Weights of a small transformer language model.
Size: 15 layers, 6 heads of 32, MLP 576 tanh GELU, vocabulary 2048, 6.06M parameters.
Architecture: learned positions, biases.
MLP neurons of a small language model. Each row is named by its layer, matrix (up: input weights; down: output weights) and neuron, and shows model dimensions 0-191. Each number is 128 + 32 x the weight over its row's rms, rounded and kept within 0 to 255. Numbers have three digits each.
Before each neuron's rows, "fires after" lists the tokens most often just before its 100 highest values on Wikipedia text that the model never trained on.

fires after: ".", "r", " Christ", "ich", " S"
L7.up124:140158145162121143136086094111133164120105141107140127170127152138052137140172130158152103114130115136063081168070109133132141152124122139119092113087098141091166157127120140165086094173119116104108087171113101142100114169113108127137083153161167129153115219136130146162163213131092188048082159125139144076185120123132046118087065085130129146141116093171124163131135123143133133156087162186116041120157152079145139113082145123090125121128064080146106134091120188141126130136107170107167087099127170169122167165033138106177108111104136132148128120143173145172114129165184100162
L7.down124:107108209172115052172089143146078130166130121156115149109128215096134115092201079158151100122104121118162130089108156099160124133131097133183150147132136146153101119063125130151060186122089108183074177147087115091148107125118124101096179134105156139188098127172116087122117139175085118095109173144161118109131156128172053177084102112161148141117109121115098078130120138077145136135145094146114077102167142120146186149146063115152076198078108162151114165097074106163161091133145124108115133093157149096118148156182127135186131105134077159125137156117184103082123166115156110120

fires after: "-", "\n", " O", "at", "an", " o"
L10.up419:077178131169122084141124144128137099145086091172133100103158133076112107105072113107167158181104155121045124144116136154165171134136151143106173116111094115181144154110129095133152132106126141147130069162131152200167072068131083112210134146111189083137172136129091116132117117214126130133126123164106173092161125113115141074133127208153155182167102129112113158098143113164145139135134161165104137148119163066112170119144120166099082204181116100167174178162081162112128118097123103128071139109145095147100090077120134145101103158132114154133113073143070070127087097118085087095
L10.down419:155083074110080139131127162177123160177171120127156119130135156154117110130172138135157145122143092178162171092084063101133084142123104113133108178125102133111107147135126196169125160095152141087148160219065131080156162108122156175147064109052109167119161100177106081143157118127111081143076103078182117140147078180134117129088075062124112165104126107165122089105102127126138104150103162160167193108120123157158109098164168122103121086086145151097071146103141127086106089190164134137137167170182155084183145161105104067148173137093138070115126096151116128105132123119149105139

fires after: ",", " h", " wh", " th"
L6.up140:165119157093102134099087088134148089096129176167181166132046207166129122113114161061162142090159110121159111134109129117161065114088144116105129052136112114149057148103120082102162125155173082157114157117159135126144089132146083115123115218177152136160110143102106152061096105104148133155084154145149141156131153100209169090117133089045180181158129131158066166114123075104143151122147133115069152165133102126144108120156108059107062119200089152062179128100111119121158143156124157133116109149105163110153130139171153160145114135164141152124136110129110135125113101155139170106
L6.down140:156141147133139137156128090137172101056080110113166072121108125142132109124131135088145164124146138080076112112158133153155089155153085113156078158108120159124145101158161078074136146102112195135093121173201090096105094196094108154106142131220106131108074185125133124125182100181175070164090125142138112112128112185163153107112097197099130120081076122175118169139107136141184121107093137108152092160118165151117163170130136088082166122182102121120120117108132087195121107091087132108162110142113130155181065160054133074098124157162149133175175102130147091156118084120126162142

fires after: "9", "7", "3", "8", "6"
L12.up388:130136105160142150142096119094160133093138089128091141154115167140158137123169173124098099198117161117191097185155108111151116175143100135146165056128092109033096076139150143107094115145120141064126032112108106129145163157081112085170122119087174110153163159042159102136181164126109152115112112118163154147126107114112136145133157124191139103136160105098102087143125134100062113118187116134118138081111135118065093139139076204097155094117142126163102158110115162179191147127123192135177103177129152144159150127085141181083135176110125134123114119079097180081103118136155138084
L12.down388:095146164170088156129159137128080082133118121156113106141107083117088121105112159088149149117133167154123160156110150149109127102020139092112158209115133157112239149205084131142147140155129111098133150155122152113120143121138116136102158158096131184133164130145104149141063090171108105130119079108096135103168136140125114112132151138095097117133099130116093201075116083184089180044136113141126135148107118153153155138115070107141102086128145115163079123145135157146125110149072103130152103095113069095154138139156167124215148100104179194185190106155129113138124121126074048144

fires after: " B", " N", " T", "H", " W", " J"
L6.up448:137091114169114046142178116145129118178159085102173191141066140126099114115119093090164191127208123133167113118121125173065155087137147119158101116112143101114113153116058141094145131123156127141103152133112108102069133169093149156133099131087141105152116122156106173078131125139103119085135149174132167101149175160129089086128073089120047152170109149159123102135146112067157151130151106139159140121095113103063104143109088135171146146106121158077067142150136136090152104084212169163226120116159106157152125209083108124125144137124141114099093119163139171161100116197149108147
L6.down448:107164090125114079102061146067147152245141113098131106120088168132129155055132112090145128167140146087107133098101160063087150074198089181166128105132127061102110126137167179137137148135147068171113175130122134078109161162166083129142067104101181118117136124154137133095111161111100097171115078145092105121113142151085145148119128189150069130169084135134164176124145157139128146177161147099098112117130080092119151127152161127107080071142152146102103153111117156143117112184157184112149162119111077140197062140085159082144147111120113131135146176143166100156128132148109176141

fires after: "2", " j", " f", "cc", " F", " ex"
L8.up481:145130157163149134109168115088095192185069136099081145088110158143169125113153113168119133118119108077127057127231119115136136154075129148166159129167136143114106096093100184099066133134185121133122184100145141136165120105168147034128070128118144130067167093100161142124153090186101156116133095136143110140161106147160088119119125171138095072174146116082086150161108135105091137160104116097091146126112092084083130123088198101124080156134157138177193162087076111193129174184103138101099077137132159099125138133110163149146157116144162176088136123144141147089115098087148098137
L8.down481:147138112128130141173118095094180093108156112135180085105134091139151181144110103124084108077113113142124158125143088196094126166117106153129088120123133075078107151097095109174140064177126148129131105145162108105105165148116124193142139134108105157116144160149079134097117179076132061078140114084102118099122157093124106125088097140167172097082133109128120097050183164144188157113125200157105141134122136207185193152100130161130156129117136137150158130107157182162125077112112106175090135128070116127140147109168137046107126118121112083202147175129145142090217162146121088088

fires after: "5", "0", "3", "a", "7"
L5.up294:162153107120124101148095109100098143133163090158154173083105128170072177125151152125132116130120106146135175123141201088111114116137124171098054115167163158140124090169143093151151140152156111223085126121158112132075144120177121064118147104139136164217118107127165052078113088126143128136060134114138135114111133105098142093107070110093153192092170071184074114183121188116112100122160110184121140105092107114110134107085115132177112183144106173161156139123158086100129124088147138109207126101107141146113175154114143154114121121138057091119165123120199152149086125092151107086
L5.down294:104127103149132089091157141221104135134154122145152102179177133094131116129127127161092128127117138101121195150121126168167184155141099117137133137090100104131157147140105146128226107127113114084152085062160094161079111103145133094133158191107107192117159131073089058103116093137108161123094097073167101117229125150154137120103117055161136186088145163107110112093143150159100132090097159138157130125132105145096149066103069117126119150115134119160182132115116153091169215084139166137106160085114115140158156084180127091180152104163118080161152166095148092098097098139135121110

fires after: ".", "os", "k", "5"
L12.up451:100127094166170084128090083105145138101126183140152103100125149185130179121161137156100127105142156107088128166082104100092154121072148160162114115081098151104103173163151108132104118141080102092161108187103155184113152156118144083125121143175093194163104208098154132139137159158115129127164154086114131154083115168091134127077148155155106072163110121112083108159123156088182101033108158228100113118183177110163132077159089105138121170162119105124105148127114114069162132121175107105151138094057080175100147116165117121105149141124109146152116151149042148173111134115147133161
L12.down451:124115154155121108122110157144119082129122120139097112173112120116083070110095177115161146153159131105186137153142168133095145146097086158150103164121161152106162069125101107112122151127167098128048157108132087172132086123117083178086053149135120154110126123112170168049162149105104121132077111139163095144112196144059174178176148130089113134119143192132131135107154131110125166087157127046134095106097124144156086135140132173160121072112075099141147104121112069088091106078141161129170172208137076185133091088160133135142113153152126153098170166121193132143127142172072149192

fires after: ".", "1"
L6.up16:105172209090166132094114140136104127146122176117112107150187103065115178148126133109173160160136108096093080178108115123149094046092183188100119141112089181162171185179132087133145108104093146084125105157149109110064153159145123105140072140138156156184118223132187112086192128140092130168133086124081099152104124141072084100112146118110110149158139070106117125162132086147158104140098199187134150078138113086096113163148132054126140121159142140126114171132116171111136119117136150143122151142104077160134152139107177105116062121091133121071114111122124132170099132178144099142
L6.down16:135065149147161114045107156140121143157105143145101103090099176125137089153087100166100088121126134100197114128113156066090125089118093120110107161111175125124114166100161100059144093160149126108128176138159103124151112125164179104132152101146127152088091111114120128123130154114133124169135165205180119129159089179126126100137147134161152141046054132137127109145111117120180155108144110148196109104090108121085099104090118153138190131077101151130101147127127127131105171199137171139100104085094152131089190109099101049153171118146073160156098179131074144177183162125146200186

fires after: "6", "2", "3", "5", "8", "0"
L8.up306:136131160129138167102089131178125127150151156142114104135122156164066166074143166128095081170111194114136149088242182137104135100129134138154064078151133089135123047117115146157147155129129137150142078174117073133056169136100188164143149159105080163121111138088102140118119093159118142121103115154136168163120120128129152157037190098152117099174103130109141060149141185138130129097086106156109117084117133104149096124127088149125108123143077164162114064125101136104131141113105165148192138143065186125104139158118134146133120120143139124088134161107159197074098108120096155038
L8.down306:134148153146140116161110130114096176139111170089157100080139172142102152118139141140070106103163138125098176079129126122115114140099107100063191181160120146144183091134165177141095105102098122144095134119132117118146114169209088173153101094157161140186102065111073157167145153053118099109077169132065078127159151163134081110122135080071133139110071141184122141083182172130109148162111165094168095165166111141165154179098108068105136089123117094194141117086118123105108103131179144110109182165165136143138141094131151131107137113083192139091169124131041122115084117158133120144

fires after: "\n", " =", "-", " F"
L12.up158:137132185131134150147159142163161161153099095138122070091195149088116125116116157080159143138123124122172087091140167145166133070139142142100141104114123160108212136117141119166119139141115130175126063083132137068059139143153104132110156114195110153127204103109109120124156126150155087046089165090098153079086093149084165160175145208095076119117115150114097161166119069117119188146153141152101131130102123126144170154137083147116094114101144120152180127153110139083138162108074098152086103157160182127093129164091141121172132110090133163024116088147107127162134179082142095111
L12.down158:127137121084110124095108132094152101141131085103062168077127126154098096071109132173167127104148146171165100202096104097189096187107159127121148148139105160163111109114167149047188180112099102115142141135098135161164150105105105106132105127086131057160138138153152111055105107106123162171102138133146106115067163174139094129155180108108116134138113137135156120127104110159143138209127150130158195061123104124057105150142175082111133142077103187140134114140148078110140151097132090148141112150157127088154136175161146099087157119112121126136067194087159194089090147187188133095

fires after: ",", " H", " th", " b", " bec"
L2.up444:157149174114168178151127140166092130084099135159137135102120195114153119145114103111126145107174127093158155033144120105142110055130161092177088130140145167124118173091086075119151132140099056205145199131151120118114099135111112079060164118127114090140144199195080114141125155092159056161120186090136108157145119131148160131131131190065125156141201163188131134103127098093125107106116118120121124113145131083124132125140118099189112116128077165093160128087080116074090062142136149157073152196131148132161132151172120126104150112085136153151146152115133148129114105057119153130
L2.down444:103091090112112106089116147167117039120093091138137089159166141132189150124070087114118185132144097040138116071160160131143143097136102064163107082113197163150113136112097129170165122112131113154134149156148138132117115119108132106097124097107103149114177151121126119115140119144159124169163113127099073075119122111137174161142123223142138109087154072198122156166130119060168170116092092130142158101138135177131148122163134139101145138111119156097152101105103088178172082124145033187123182122114120141154177122141142208121139202137117146154143122171180097076135091088104113116

fires after: "6", "0", "5", "3", "8"
L12.up204:108094179151121054139132138108120120142139142182083067200131125149115140039113058159142146137140129143132090094096148183121110105075123044150056082108121122122107147086153139071179098076145160166140119154097061148116137121105126137176155105116122129123175128128118171064157108106152143124159109127150111158100158144140144112062155130194124150162118087098145115161116124137133101112123151211173115126124149116127132071184082116103113021100091165118078096141144156145123134160119208134152136126109111142156098132095119161179178156119175138141113158151136140187127111138145172148
L12.down204:104149163131118132157106107142135183088126121131158153045141065097108157124138121164155106180169121111142130123119215110129171169185134179043133157159142122112093139133096157125138139120127116192134151148134142086108175164146136144170140142094123093089175129140127114184111156163170153168136073140082126115121108077124126140166151094075120049093187166182084116111132132149135173120153120135137098133094143130146101109132114148141093132135166108155165068158153085165154098105086132151080094082180069123073119092102097104112088111115087139114089130005155151152088164166106146133

fires after: "9", "0", "1", "8"
L12.up283:092180152151095243123085180116168123170178123082107118153096146155093088108134143149074112158164065134104117102165071021099121166118115116147081125148081139131121114127238110141080141141120161193106125158188119123176080130158160142138073164084120101154123120087134133120144150109099080103114105123114098131145082149126145141071175148141222162135123102148135140145171147123133127097179110143145132130138133162155123141157041149178136103126073187131154081165157146103105101111113149079137183129141105109086134127133120124133123127159131115078111109110148131094126130171107130133
L12.down283:127163088137139109174089101104122086109027152137139137082163148148105138141125108128115098093137191144100120151105072133141157147154130144124135103218161152137198106120083134115174160150113116140150144143083092149181079149098109194146162104184129075133158115101093190091100122164121174177127108154096161134136137188111074131120076153086094090145096176146201141112164138161131147123143145111111166059116107121174101123080093172086108124090145135165094129101134156054169147146131108130094062104141131123138114139111099151164099115056198153129165126081118112128104138147182083117

fires after: " f", " F", "0", " s", " w", " sub"
L6.up453:119161135182136139150121152114123221154101081122143190177116121120116154061090143077154137141119126088174076145148110130143104134131213149179161136078135118185112064069112081106153108158109165103127183171109134151148138120139155094131097116135074069126077116122101130160129127120105119199089179153133123103126156119163124159132120102096140069119165087093095123132104135145113161118156152183116169175146124077106076094138153141104116087117087141145130130088115081151156136156140061124120163110139147113128164121101209167127124104223101153146149121066180125079119069091108166098
L6.down453:127097108134146106127165113102182102136085085162156124116164131138171090153166075146077157109069100145107157093126141124133114128127113130104115114111100139083119165057167129093063149107120089120093101154143147146128114133127155126191138140083200195091135139118108080077120130186166106086040080108129110156122143165134134057164154147130110194113110155143154131119161166166101130144178157080092095155187163187115225148112088135097122157123168106112132131154158137144157101069102136144145086140162155156105118157166114131200121143070116127144152077151120109103149167147075063091